{"num_hidden_layers": 9, "hidden_size": 448, "num_key_value_heads": 1, "positions": "rope", "qk_norm": true, "init_std_qkv": 0.0311, "init_std_o": 0.0386, "init_std_down": 0.0445, "lr_mult_o": 1.25, "warmup_steps": 24, "final_lr_fraction": 0.1, "train_tokens": 464600000}
MLP neurons of a small language model. Each row is named by its layer, matrix (down: output weights) and neuron, and shows model dimensions 128-383. Each number is 500 + 40 x the weight over its row's rms, rounded and kept within 0 to 999. Numbers have three digits each.
After each neuron's rows, "fires before" lists the tokens most often just after its 100 highest values on Wikipedia text that the model never trained on.

L4.down2022:510526526509443532540561505468535511460446493481516422476587489470520468485576460490496485514491430516511514471429449572566532467466511525466489591492429472507468498520532532504542532537470478477455472512504527520503544524548527480485502452549555471475528572524492548478498475502504529546547532571479483464462558507551499486509408525529397444480567575512489490465529464454439537480550482463550494542444535538493471530543511530446539549498521478530514548471522509467494509538418502475564527542456491461449527535565485464508497529548509494549500490507448527529460496486562493521550533509490503468358498475444533521535560510515471647484521490534516537544466503488516522439504409415419505520473483536475469578504483467467502507509543592475503451492511446400441466537481499
fires before: "0 ", "1 ", "2 ", "0", "\n", "2"

L4.down1261:555477567433588520555509490481512496497507454562515557541487571545481503664503491429476563433480518515524458533528490478555534499498483442503473570441484519506469491455472593515432445449543506446522497496533522541568506501515522497486568525536481569490573548476502421544514491518448458502518535552477473465574450473509440419476505502547430496505511495552484481477490516534425431543447428499475449513588491519477462504560537535472521506502550562484449454490428539530482470541483515502452508525461546481455516514437533574460485480487529489586513540516449547427466492505526476555484436505476464533463468549488509450562503518448539408496534468506514470479475466503542520483490492513520506476538493488486436486487506568508504490465491470517514476546525460445471583508523464
fires before: "as ", "by ", "in ", "to "

L4.down2226:505437497518492517461526447507448472482540498475494542472520560442505473468500442522513510570470581494477464558486594499514410492499528470506577506504596539475504517527474508495548571473541488523495524509487651488473559496512573455464565508568540490526460541515557563466512485455447480567462466476466559519441533455560465444557588464471483491484487508506537562542493502451447458493500536456531514462410586568540493494446463502525438492482524421496470456525532419460525498530480513577453510532477493534481506535435415442541481512482558428490475483514475508487475532482461549573510472480526448543553561488436562514479489496589465493488486491479473486502488424481500446558482576454505482502505491478504485484436510482478466504512483400468556496581558468518503459482518508
fires before: "wal", ", ", ". ", "ph", "."

L4.down1943:498503478492542472462471487506506510527488535506608516465519440419537482557455554498484545492450417485507472497529513555485523464482489448518466480524511503508481479488412487480500565540486466470469532486616514464456440407480446524475518523528510550503504573477472435495451456469502501446444560578544493520469512495532499480462485513511547528481402468545508530528478542550507452443493480530515494464504516456486454559495597571450410509527503430543517460501555471521504486537500421457422526571507473422522534476490532526466491461508565466445505505488499395453477515527531533485566519533538533494465502589478460526498509516527501595437520535515575472528496486437545470549465445490517536508489456450541590517465504599419452496537554560455493538507545489584439488513489418
fires before: "N ", "\n", "Democratic ", "Republican ", "American ", "00"

L4.down2059:540553480535433503492503553429548498481445426489465504535498480506537463526564515504506565479448500432481561462538514502452401480433500487502441589477492494561537521548407448548448519445542490458557494467487462552430449521474521510501477530447549574526518593520461476492531502554475493508486517561548480455474547502539455453478488514500465537469531586488479459442477555474545467520568510533547547516492544516504465543450509512508556576546543533525495456499596489480523543540597473485429567492511515506472522462554532530541537486458556485483481481472529473485583514463492451545516498466477478509518451535473572487488516554499608512534455517429549529508481465485449493498532483484513498481514510493492571510487545415557532464424524565518504416495511481503428471449454507
fires before: "\n\n", "\n", "s "

L4.down2408:508532510491483479476457503514449529545467558552473551440512485463479517489504537529518488446569470448473442537505509567517584537505591500456458505507483526473512494497535470481498521486585509530483488457527511496447466529425505562507615521510528535475434430522535541509571510536489488490421466514497555529473465511442436474450529509478494525520489428548501505477501426498516478525441479538484594567471496510474544449482486527560759539428532492588549487502477522543516552492563501509526465556473508574524489549506528505530505452477502513502476476516504531449543514490506509481542504503519521466526478531448499538476515546488440488501515530534549492487515497487521547543496519488460555528511459511545521422513486484602484527460456559504523564542488524485491492506534488
fires before: "| ", "\n", "\n\n", "- "

L4.down1364:467550511475482394475581421536432486534501462494453509508442499448527560523449445467487461511525525479505501550459527501552524527515473506481549478549493482409523442565401497417542482485533562442558576524548508544479521425497474471527557459535537561581497528589471521485528458493529507520503494474497553550484458480525492467513493464488511533497478468454590486364504521462454490518453466512424503500574529531503450513444460458488434525486480411403558435462540495517514515502502482477478527482544506474556425494470569454519458504498459544431545477560470498489498541440502502468505480505562519601529531431496462481490519519500512525485530499469532552515508538503490443562434497590545418520521520512463539523520464490425497493420570485510502562508416534548498485487499445
fires before: ", ", "′"

L4.down2404:490536468425476525503413483522475460519496501505459438516494462421449524530433511407479431585477513451472471489489492469476521462539503491482586529564453416547456477437472516467480504568496502534446484481499483489516495463463495525552429479456386466426495414535497502522521547542459480476538510496501486477429454483531504494516501484504464467567497486497569446545466531477488496520479505490493491480491512474488455498440500533532694464475504524516537458510458480536505400539485513485466532452481535513497503512412527431514531533574500506480571492504442521520548455487442499439408494422559540431437537500527542429430477377419520518576470511473553523467378459543470536411448515522520511517527475480478531498537526532516518462495526513500484478501491533510490549523476570
fires before: "\n", "\n\n"

L4.down2246:482496483486463488548470537568527519498496542531464510521511457461455582457528468465516467523457398516516487561469462555516477497540524486526514526483457521477501522470525419506482443448511480517503548527489509485504509530415517480515628565502548529445458496506447555501566495496512490469467460499552546486535469458437459503559467466471478474448449462555525445547541432507558497536489527503492560516486559453492583497483448544557646577447506398500496527496542505518508518504513440504438479581489473417494504469484540491460492449494489498523493529446483555488527535411463573507523498527457527480553502443459531536456498482543501501490495489556513494525515489509545523587494500552495480549560547501509519470516493516569513519546452609571517613583487497511488490474559472
fires before: "| ", "\n", "\n\n", "- "

L4.down1268:528513522511519543484552494500439498500516442466534492469528473477442525504446481513465439578500524534556539478476600492526538522527515496473520468532461521496535458547525478503541506424470507530499537553516515489500491470451530466515477449430502460536475539464520456502467410473492490423538492564543488437496505545522442498519531552398536533555401463513480597510483468506491518477557498527466530514486446501450433544525457464486512543414483524501454456479467493527530427468462562531490474492454513525567499495499454543496467513444464476511467515499538472465476574497475475438514479549539496534456581572499465481536524500522481494506438454488507499441505534487518469421549476485502525529487531550488504501542491555618486451502534526607483487526520542515524563515538519
fires before: " ", "0 ", "— ", "1 ", "2 ", "R"

L4.down2508:516525464468481512484524505422547499488480466548557526457454496525473492549522482549475513476548520495524514498543638559518575537498462514463517474522493519541483489433585506545506529449515495531466463444538497539458457496541460495496510441488549445391520563412505467477517492501368515531529531496498480458520515515527487440469444498439495511475529603527525520500539448484508499499550519515432510562471472480536607475497477514555504532499428542491410420440439565442441477479548476549434562512470431514455485556470532477508563524527502565532481457405567531522471577419542486472493459467515539502577493509531389495544479456546464517581511535468567432493494493532502557468507453483526508468509550479514435515512556467521461545495467477494438513502491500470511516473494477
fires before: "1 ", "0 ", "2 ", "3 ", "s"

L4.down1020:481476483508544513487508478449533539531496504480605486449526523471495534440524502538542457514506498501489581480507456507499520552485565496436494463499533506553555509525539507548522458517497528478484481499528504448473457488502488517556591542480528459444564530539529534431576490489512503507519528499504502523522581521473448463478460466581428464510498488486507506610584436515486483539499569459503515533447461510518486566445488510492728493485575457483445491475471534475503483454533477501493510550563520414524531556455498496522501448489497548529551508463500519497484453498498547486432549449495475485462548544497487511491503528507411471536464447503500502461448539490454553487500490541502485513558500479609508520477533437530465577463440589522539426567525537482467557474539491
fires before: "| ", "\n", "\n\n", "- "

L4.down1682:452565454520480445566505508556505487556515517521499521501526513532442522519555469541532504507491492525470474490498579476542479436520494538545454531483508432469448556511435506514508461485520595525495441549446511530435493444537488514521494481446557499423490541453472457523518457516488472485502562504470489506548501468503444506529526508482436496514475568554468499493542451503550498474515492524437506496438506496443523506500497521515541538589443518496517516516439448556468461518449473500522485473403514535507488469461493444500582538553431539529585414483549495567493497528478500440491516529466508493505490561518419579462535466436549538569444560521528486543468466480526592528437462512442492506505521498477413536474514505453458447447532478539452553534511463443429476528557484
fires before: "0 ", "— ", "1 ", "6 ", "2 "

L4.down2242:534483525465482430502455497477485548505535498552524529512520536494527493460552531545466575520581475495508510584517500544490526529502538498433459462495517506498569525519565447529457486481534491506495479525481506477527469512455482501559635509562514559494455497491440527435520590474485511508478476458520569562541447463446474457474545484516448516518437491554506496468525494484566484550481495511510581513529501449538497454499488541497742547503518505643511486555492531511443508506555491542494425553486558475464496576522512515480472481503490489550459541458507481460557521479464541505535499548436518561518495564476502532499540514489489475477515518510490515540498430492532486577520480492481519501495457476606500525418513556588507460484430521492521586531518507499468483438519441
fires before: "| ", "\n", "\n\n", "- "

L4.down584:455458495499493502517469534503499548515415549542455461522448491509479484449472419488540461495523495538505557583512488432549480522416556487516489554567491459481429451501472557499462485478528493455475517483567594495602491492475508524422518469588414531580536511543485516511406535496539528507470465452446528541529500524481484451517503497453583468509502573589478499547475527482515535487558518506464525479456490464482496537543409558471440535466506500493467501494560468462462465525463510461464547501528475486485483498401519561533499490438408484472519541499500481472547517478456433548503477504497552491467540497562447540488504493515511483518550519452618477424474536608479508552505474503508441564514409514515466446525437482453538487501469509479478519492506487533520493514451458
fires before: ", ", ". ", ") ", ".", "-", "\n  "

L4.down2328:488563479476499466502437497444537521463533466428481490471478460457483534472483536569441462514566442489527510509487449510463507466514516552430481481498513456549506556489427498434510468463459435493500486472500428540478524468472457518465610494456478502487474593448503548508416496523509467499469460550505535446478554518516453481513546476465523453410577511509539459492439445479488552512530548464562498547543410539536506468445570435521715442490513569547511480505487509471573495446506536508488400492409446523454431504550466404529527537459488565493527529547532469507456516476492502499512451544428479535458442525497471477504477461470561491507503471493555498429462475460414494487509509446510476478459449460565518533518528448609601488511544481502542503537425500481505503520536511
fires before: "\n", "\n\n"

L4.down429:535451481482530442524525496487492491531517496499484524571493531519485438574512519407494528550471594509489532462537471453547520536473541543489448528389513524505516452453528539521460502494466590464533534610553460481475525536513551463490477499490437483469538528546506506493522463530498543506567486523546511440526417568525480536526434522531463540530522494515515442454452501541455498551442441485539507513525496517502464549504466506519466453498505528363476547488498493500523419489500449568478474571507487495448508494480525495476539518503483455469448479551475456402486438467486494564475503531465495621495468469549554439495444454429487522493502484580549479493466576484490492433412519458571523484549532492468485487526495506479527468516466557479425556491444505467482569434476522
fires before: "in ", "on ", "at ", "by ", "from "

L4.down2273:497446572495516476478543480562490517409563457533461525491435568441475469459523549438458507460485502534466560428459479516531518511550502447570501525519470516512523609444520496531508503501462540506414552481631494540396436499482499471526475553541520541456511521492530522505470509444484487516508461473452483461594492463518483483489522520491486462479471510466502503527459460527543507440415529497478516468480513415495522464504512450463460456555516523451515489534523424425483451484519523555490536529501545468541511475448500503508473424441463579513437469395512467508483504445641440562546524483508477446494489559442527552593574523478500592441491566546488551509500500539524485473457457501443527552491532516509510487521535530458541531492551464569440376522451470543467460521460528
fires before: "|---|---|---|---|---|", "| ", "|---|---|", "|---|---|---|", "|---|---|---|---|", "("

L4.down1125:411466508497514530446480516521532430470462456434439511532577521490457495514624505500485490494491494461437482534481579461478493491476463523499548463504504468511491508424581541478503474448447526465485493475480475553484616556499460453430511558489525479522550453533557538492563537572501440533506518538565482503533498518533516522497516433539500439481568499479465498402464473494432550494489494450540503567532489389467450497416579460482505461555448488581434480533464538531541517478505382472512416516500477531516499562466606524524479560530501475532542529503528523484507557471587436526474507467488544510546479480507538553517489511528493577563442495512521516437533558533528460474560498503506538564479490466482504524532495526444452526532472483484517456506527549471460449488551515
fires before: " "

L4.down1465:531481508547481484462546469492510533549506475522461455488484496424456432525478514467478508483524519488471529467465462490501480547520503519542487554479463512603460498484471531481506529499451548428495510488498514496497493493487518532462565437466465464467497508513434447509533487490487503487506457507513479466446471505498509492497507509499471461525521505450461517561513459482482520481512512485477482526534515513497465472465501533501957502527510580503565456495480515471467512524558565459513464571545492466517513578445513516442482533512485515509463579461463494434450490442473599486488529449513508432492455575522536400480519424487410412526514518456496477493440523475467538517491517528486492450472468493506504488439467478544478473492524544456453538555501474483508489523446496
fires before: "\n", "\n\n", "| "

L4.down1139:553490552422495426477461495477505525469520434466483546474468509474532475398512474492551486459472475471474519519533504502439498500532529405455443518507438528479490489480512499567454497469485547525535591526437517510473477485515470431515511487510517508501486519511545436493493512510531547442478503504489559576475554524524525489504514510529490461505503480549541481523495459536555508530501436500468507529499465507550537491563493536411718512484478562512452522465543457533475494459600522533536457582510501495505514512587504494512488492540531499428485590514502517487526443514556474505494496450470531500507474478497506477579487471503464503470536507470565516422521509498493472561505488513519471541561465505505600566487495500563454473451388524562538532468596486571437562511522500
fires before: "\n", "\n\n", "| ", "- "

L4.down85:486472502513467534490477513508518468503482512475466503513468529530452522564467488480519533517515465556526483579531537433531444461514536549448593511565517481466471542537528477556511438480440545469546451429526526530460521542575470520475505552559441505501474486523523522525520500431543457438543493518424504541545501517437529476516478475490479474504490462549519577479562525507487523532600541475566520493570478457533579533497450511547548557479492473522507603553390445453503507463469505545480471479461516507500466450531499485600452520538472496548524467548479486470489496578481502533520403474496528461514565525512432461543555511567478453433477530446505571502472528532452454463468391427506507567465489531460539485493488424458541479430488532475420471508534496526493575480579522
fires before: "-", ", ", ". ", "."

L4.down131:523469506497552427442413461588518514569505548498487552427516490543524553511475539569558487472519519482476475502419480494536564534419554522583474492457512548461509436517445458521477504491477498492550454495562525500496532468480526481492496475533474563493527481487539524499485511439455532464469451481509526468461538514520484476559477474490545568517604545506404471539469492517582488544484496447484462481476502485539446579507478532557445496552548501514538520479475545501579470532567512466477517490509442514496453537512472535494514436535483546498461537470522562536550469517501515427509531552483495510517483539540550402440485459491519517568490469532463502513481521501456556496498491455577486494519594531440556486524467483447467463452438504467439494466495451537450470541555513
fires before: "| ", "|", "\n"

L4.down789:499528546466548534511525512463424489557499462467524438478498467476587504512466524488524527540450503559574523530526464551519530511453489430488450448580464483540518484541471513518553504533510453485505418544492530490473545589466523487484527524486444496418485555521440519454502530469566492497531481547469512451468532484474518526430487496512579504505432465500428506473433523471537492462505539541528499534471428450519519550480531479603701489532530569433509523541503505489464391497484534564503424501497377461468419539560500543495474440488444490471472483524521498538520445499481533512554555452392535462481512608467456463417495518526481555441456530524518519441474499558473561469486441513494571484517518492496438469478513461575565519544503553519442468496550568500476524498496497
fires before: "\n", "\n\n", "| "

L4.down1391:499477539577456532501557554459474503476465480550498479579461461552496467523513416561476523494505502505476494527442431552441465475501522444509439508430486523486469443457473440483436495492526511454505568541485397565482506496493524494502535505482449442502483520549513473498585559493577573502480530474503505493467542451485454548535525550527484483451526568509510437553495554485507511459538524532542583488528514510454459522512500473573540577476514424514518430482477484508557515552533507474521508524460540469495550427566493437524494503531524551515440496556489526451494527491494528580513480481444456508523438594509490465545520528453483510565443538467575488475532436530449458443492523527540531538520515631512520507554497464536460580481455515494506483483505394553427498497462555
fires before: "\n\n", "\n", "s "

L4.down546:473517512410535493562494462555494512497474518438501558461487524519523503474455490492497509448560524512481482490495514543533499527547522462528465459515466510489502489519489523482494535546551440467476479546554541465570485506425509471536584510477487585492518530458409452537485488492465480474514486592470463485470496593534470527424510533542443537489564483478506534521464428499486474550533521471543444477531583481518524545532546522480739460538496613517492493548561529453510495506469499465500443510519568586422502523476496471480498481512442495558472492565405493434465408486495510501502490531429444569491543491466577528482441481499379436502549496532484531525472487565413463509458466511499499417502494507480467463497466463591510473501525460507451547434445593482580503531434535
fires before: "\n", "| ", "\n\n"

L4.down257:412444470435527471528569513432486554477533444505512510485560528435443532516555447429437521457479523537510439490485536505499449532481530534529478539439480436535487492489527478469507526526515495472506465497478562456568527475420498513460457494524565519450526492587555535541586457571468524509426464534512534487528500561536433540467507484539577448504454529502503577474458536493451467530553418451483538545501470501476518506514470474488430492540536543502526555438484492437533534616466415450448447476456538462487513474522463537507463558473560519574459450402496532506427535491542526449514474475570493505533512498450528519495487483462484503522502475475514524438498544511543440543545470484568494535474570464443503491473518515524556469472502491474538388451518426478526459569531566
fires before: " ", "L"

L4.down44:536455478534421562469563510460479480523472493522540528521605521493565446518557515488562524489537466442454458509496460521511499559490486452475474443502522620530506484429518446520498511473529483438489456527512533495470435436567497549496539463461434501576514485453567496585525497511521561461540554477545539414476562505499450571504559503553457476465425476500481487508516523542477494573517513513508518484531413484498414491518510467490542527501543441495503454496507522507486531577535569461578472475446437414461566444468499477492512512532443463508440514528517574479440480524499492562541512569442489507507475542429513499511454486418480504532513522542509525523537453476395522445453432465528605559445504483511511491506545482532415523495506486510511389497489508511619568489525537
fires before: "s "

L4.down75:460473515462487444493516485455493463495544524540497435468489553498535459462584542500499492477552437491513558530529499516574495499498519493501524518462533522495452532435494496529469485459474542528463494520551455486483449515488516488478497484436423491455498507550513474520508506554451540456422485457465548446425447474586462499501524477532457495419524469478455475590549521486505554502517481553565517470508463431453506502485529535459657496540509418579500472454494465518562503491509513548476486511487536486542553517453546460524529570413491488459444451573516552495493467428517475449501464555468488483561499530430500460517502530539464403538515521570588463481519469485368504570529573530510475508507459526488444478544464452521589495494586467493534478452443535488452562504521504
fires before: "\n", "\n\n"

L4.down1769:496497421479477533518511542461532469523508543535499469570507483467483526598507499471528524435491551540505468471479457534459534538370467375470487482487594485485483512534480531550473530488481483490492496483501504470499503472481526471513497496510427514533439532403486514460478522484510495478550522564485472434516504527528559482409573505557574501447510484523501525501511513515535491499601516545484495486501463478540396450524424526504700542452479476458499494444519524539519524481568442480506477504457519563482449530577587470606527545496495524529517484563495505512490468521451503455514465491469467453491476483454490447511399479467450533431409508527457494509454503480573534503525519474489604530545458489417539460471504490492533532536433450511476499473519491435510436502561510
fires before: "\n", "\n\n"

L4.down2527:433531549540501508514489519515530419561462519451604468517472532451476603448429526508564556441531455519544532498509502552496503382545506557459524538526497504489509486392534524521484473503507415492486518523464480507568533456525526540507512513487510539541487507512503480432531547555545536484478540510462523520522525470494497543392518523480493509532532485505497465513505495510550484479501497458469513480516500462499526534488486507532454492473459486475574499433497502497547487502545413509489460550469565491521424433515601543510531477548498433520425445504431551519526484589508488497583550509545513479534502513433533511429535523504457476482426523430529465465544464520484454485472484601471493501529443505524460504512494514526508525501500516513503547465492476529445500465552508
fires before: "\n", "/ ", "|", "W ", "| "

L4.down33:498479486584457476490450529515440485549511553515555498471409514524537489421522503439489522478429476556531507487468540506441587497562423515490482493545555464481541490478572503529473555487468424516567483548485560474552486494523517432522498507435493549523487495504467471521524452462474531475537519510516494463492537530446457471516472481485462483493472466551461544495472484476535523530529506516408450480484445438524482566495447503482413558489537496510487503449518492517429527514542512560557507475443472474469473530519545470557424488503412475498492470487513508505468506447524540549587474497506463508514503519569515507460464559508437536562511403489432578583500476504407500463475542558566509518472586544487586431530551547500560461501522506514595494490496493590533469516466522
fires before: "| ", "2 ", "Votes ", "|", "|---|---|---|", "\n"

L4.down694:492521489529477510487592479495516489432521538535577532490487492514459531417493510521508521445489516520477487475542510481516558486549555518460536525524547515506448501556494449434526487480481508541547397420525467517458505499502473507512516512461494512482580510405520535489481498491512532533492547522512561527451530550554550583498529490533495441467502526508461515485528517469441517556496447574516471521489537551505489459505470472427843538465535554498498490565471503481450496501490554475484448529521460524531477556474490504570503529554505520492555503551436500497426496523507509518500564519488534425434476504528455528480531480527503510426504488474482515462499486520416555501461576484537537530515492500493472462499484469475457526547534467524535578516505520433495450584440530
fires before: "\n", "| ", "\n\n"

L4.down2581:453538438511470514573502468496452470433469505467482588472488451472481518484496511528450503446544486526464522477509543492512480468519510495493498496505472518478509468487499509626542470478521498527476505471496474539449492446489467487573584552511546518519491538514494515477550566506473565456509535507501534446513421438510530482475507473498468493514441500517467442482546525522532509559451468504439588478489545423519532518551458496478874511469547394527478471557441562518453513510499523537442535541508512471501544573481530511490473489476429486488482426555489522470534462507487445568508495530496515549491493473480458556493520460529556541533503512554503458538568516545451490482513519484420501542538508559547516467497520499517568504519421499511556538498477520513494537487490489
fires before: "\n", "\n\n", "| "

L4.down1183:496565466497550450475517566525470568462417525470471536489540537558544505520492429494478527459539510459518489465515486490520474457448566475508580504499524454482511508507507473509497498500493495522532524542453505476513420477455552477511509537540550538487504470473437515454580471515474502452477459478524453468502517485489472480532537423516503529490533484539527474562441400473597543500534464485466501523499560442419558519494525516501702452531478447526501415453496471507521488564526522527529513493529559522503597536467537459491506505516557453495450520533492562495519475435506480509560489503445513410543495417485444565492551524524523487492504535480487473488557507459492458488530531553479465496534529511550496557501430514528514492476499564507465605481507526563484512547594493
fires before: "| ", "- ", "\n", "\n\n"

L4.down1155:546512491510531497475496567608528501540397527485504507536485501509520515484518498497564519636467440479456457537511462542451546436486473511497522540523536422454451487515498529535540523465498461465454514564516452517559527504521530516519534469496584516500541532537456459506527522494492512538504545543469503493460524501575530478462469388492519525451537506458493502467484422522545519490514542525553505488514450519498461491513493446501516447461519494461599529502530514542521440492560475518527563550529571484547451559516466446542518494543500469544502465606527526466517561576469535508524478548519396486547530513623514520468462516462503575440539490511568551589479425457440472554539533462432454501433494570575564489547539529448499542509570537526485559504554559552547513489497493
fires before: "|", "Democratic ", "Republican ", "0 ", " ", "1 "

L4.down988:444518526540518408517506502556447494490500526507520488482467544514461520452532511450515496444488476494510459582451450451466584507471470480515456477489473502470488449563569537489445559472522499511495453475509474448425472534591497467512494440493549562494521445421448516586494488525511444519513485465517473547572500468481403448478529495557488530475482470500487458487447495536520542492406495533529522472478581542545493500542549489535494506426479515502533481543540527531560513551505455550530470506453518490546470474571453524419470440481469493572541474431500482467508482466480538585496494536484438472493449515628571482451514560496514538541505466495452551527490495516495473506459504516433508560460492468529547476517500529462530541571477441581501543526499553541504422583444529
fires before: "| ", "|---|---|", "|---|---|---|", "1 ", "2 "

L4.down385:438499488470503454512514515542529473453463572485520525502557453521473535517411443489456545557534461489515460529507485532543539411476450518547493575416441529544548503500442481499494453489525511533443560522465526514520498537461541515503483556558475524548523469461481546524615531485513458480537471462520500541504515551496529504596500459485562436475445544489489490470442435525532483478467511404587421505491492509486483477530519478529652484487458542506480504522500465528526490483461507519495442567517521597475536528498527480533454515498512510492519533542414502536489482429504494463487460557439501451515507406397509577512474438525499466501454518501468543553494466514466489465534528519459461488561534477455505459472482575528508496556521567490473556503433572475575589554412505
fires before: "\n", "\n\n", "- ", "| "

L4.down2506:560498506524477539459541517502516447566546521536465504440499542598530539492525438515486592522479510524526397463440502513510425554504541504460543528494470539548484487494554482603466475428514522544501530499508510512517441515508517482518630542470509548568540465526644548504499536455491508516454492517506494466470412492505512543555519439502461471472500436527519505583449472478523572465584510449523493484533467541441501496533510438464552447488571479548469506511500442467531471482557487524478488468429477438481497426461479517514501564538464503521380458532445504526478467468450501501512510492538540484539517519514602484505464461458513492470532482456483538507493508507481550518516499423544467478502468521474559477535520545526465440400555528514561354481561438539489391415498506
fires before: ", ", ". ", ".", "-"

L4.down2521:507539514485569478505451561485547518457544502506522419545534544575488465495585539485523482434488465454441511469469532558469496504477469536497523522433495466552539465539492480542447455468440527500534444546435475497537501492486598505403482557444595490495591440543488556499536530544481400507494437541569504499521476486447531516499511562602593510488451438538489496492545511464574443481501596447494476518516492460556521566556459532525488485522536553523412484430523549529520506502559506507513513543574508517426550471457507478438535461438505585529479539510456514501544531471544492489522450456462503518479507471453524493503445527471482524556500461500577494490439529514523527456496499504528479571509588519503461477445472489522493452531515507527463477476441514548493554505494460
fires before: "–", "| ", ":", ", ", " ", "st "

L4.down1021:499514473511489445460467495482507568485471429481459499538435476502495500622352498467543521555514492448421451486583548467488553547566536539545528467433482458521536480527454501538529511435536489547499441433544529558434447465506449475542546494449569472488478510480486391496483492561510469487482503500500532526447469489541534470506472461521455521505474457491498584507496477532560480552526491515513487570505479524474470575496503507527538479483473432456533546553541485483489514455484504577504527526480457506476516506494502557496501485570462503448541553483529516540419479509483476523564507501420491504540495468567449568470561486489477471507526446447580544522584435484459395538490504538478502441444547446484569467540564495452397510475504451462480447461468544509495544529488509
fires before: ", "

L4.down2666:454498566535509495491483609536510479519576479585446490479489481455497459505507557498428476489583424449564582501540564511538496473456560481489484540472527578476467509461512466488487480507474481442546449536472504530475527491453503580450573524471490516580535549462531516520432511463581481452512572452503493467435458464472533497425527541533471521503485523475553462517464451540523496496492484415530513505504545489526453510446448542425586481478484503493458478474498550519477453437531479582509534542477463469462516485508480469535451540528565513584490464474509566519535493504612458516504471503497505540534567471478488561473479537517494440418491546497546480501538565493572525523512498488575512457477502521555477534576491506504523567529479490487487510523452542492530573446440520
fires before: "\n", ",", "|", "."

L4.down901:514446506510479547470493529468535555539482527456499566403498480514531471498503474491513485472473506557501531478568498477483382486451633519474531447495470491503449547541456474459453547532485529447483542546471511499499405503551454434509531493528470518439494509488512460530515461502501542528495476458507493426509462535528504452472508509547521540481560461459480520559420461515552516509517509447474463484527507497516452467501544467499732513505485567466500467513488508469546442469543442459495464489546490522501428587492554505494480505517438460527532515430491488452550446502463487509443515522557420463495463400465542456521463483485499546538436448513504512525515584555512582492489517463444492484491416500474479523450488563492518495566486511463511520515472510451483464500532503
fires before: "\n", "| ", "\n\n"

L4.down1810:464522598509474495556571498499523469511546505477529511490484492460509483476521454535537499477445505541448587549489518507506482540533436503474537499485510444472431512570447533550523504521543450425461502509454516528585523459430541504480552519565499560510488459533504491498534463537513567521515501481473529477508535576511526497500528506536543481502485512526498520515436516522488470554521453476507470443529459543483418491532459444546689434483444477454513537558462470518550429470543465458472391432456545528497410543505500441524473478462461464486529552542503478528435518516546440490489475491528608538468506590452592485505526522489509505503467526476589507508525473475425545528447530480533557505468511487431497386528524483542489524511547493465440508490525507472498448561508500
fires before: "\n", "\n\n"

L4.down2494:515530487447539474500510517454471499448515428499484481574530466613510487537470453558550567450518421529485521530414502541443454536504501533460516515418433531495468571518536481515495474469510495483500507434535468512506469499475487448572494498482500537504485480549542467517471529469539452505419432437503556595457558524420437392558481545514499457509512515526493458491537470433456515501486540524557474478408505507529515473506465451521614522468466527550471496526482478483496514472542565511515413495455528435481517542515508511455475518449474526549440487486522476471508532518438506574487503543460538548538539518464524410489467520535495479488552525515491514551491450557502495522601482485500554538451458563559546555492474430577493495488458482502576556534493495509509547515500537
fires before: "| ", "\n", "\n\n"

L4.down1828:405508497541525508473472481478475536498436412497535384462524457435515509522509521488513447508544428472510489485546513468482519515510562511420540409611458499507574563543482384495564482505516508505505543542499471496507499459511516502503580431515495524542483491559486515517517460432460511496526543514532531566514431480380554532548541541514448490519482403533484553522466483483521499455506547442488480470475475414498495523499482553588455465494503490561541525434520496497555581482519544471493468526454499469527558523487453547484462470569516517524463564533502545495491502456499558535504471448451517538567480550596509441454537547548569496468530458547457509510478459530520472547488496448509513471534510540465532520464566467473559586498503514522564475446515416537526547595454527
fires before: "to ", "and ", "as ", "by ", "when ", "that "

L4.down278:569558453520535481508508467554493486545453510486517516540472591482482595553500509498506538538455534568506572494464453411515455514477413474487521511492552526491590438437555476501453537517460492427494547511518509446461488439515546478559465486483480523492418560455510457579513562518530554496443486515464507494524530486486469471549456485476520522477470524497475501551474524533499508600452486501487512522453468569611471542597442560524426527455477497438586546499488498501476450514557473503475414457489526569445504485535559546539503554505498466502472509603458505495408414515480477524506493472433457548469469502572514542510557536433502397498459483498467473515491489544552455449497479560512560526576546577448550505508543497468522472493471515546539523504492487499489406488574501
fires before: "| ", "2 ", "|", "1 "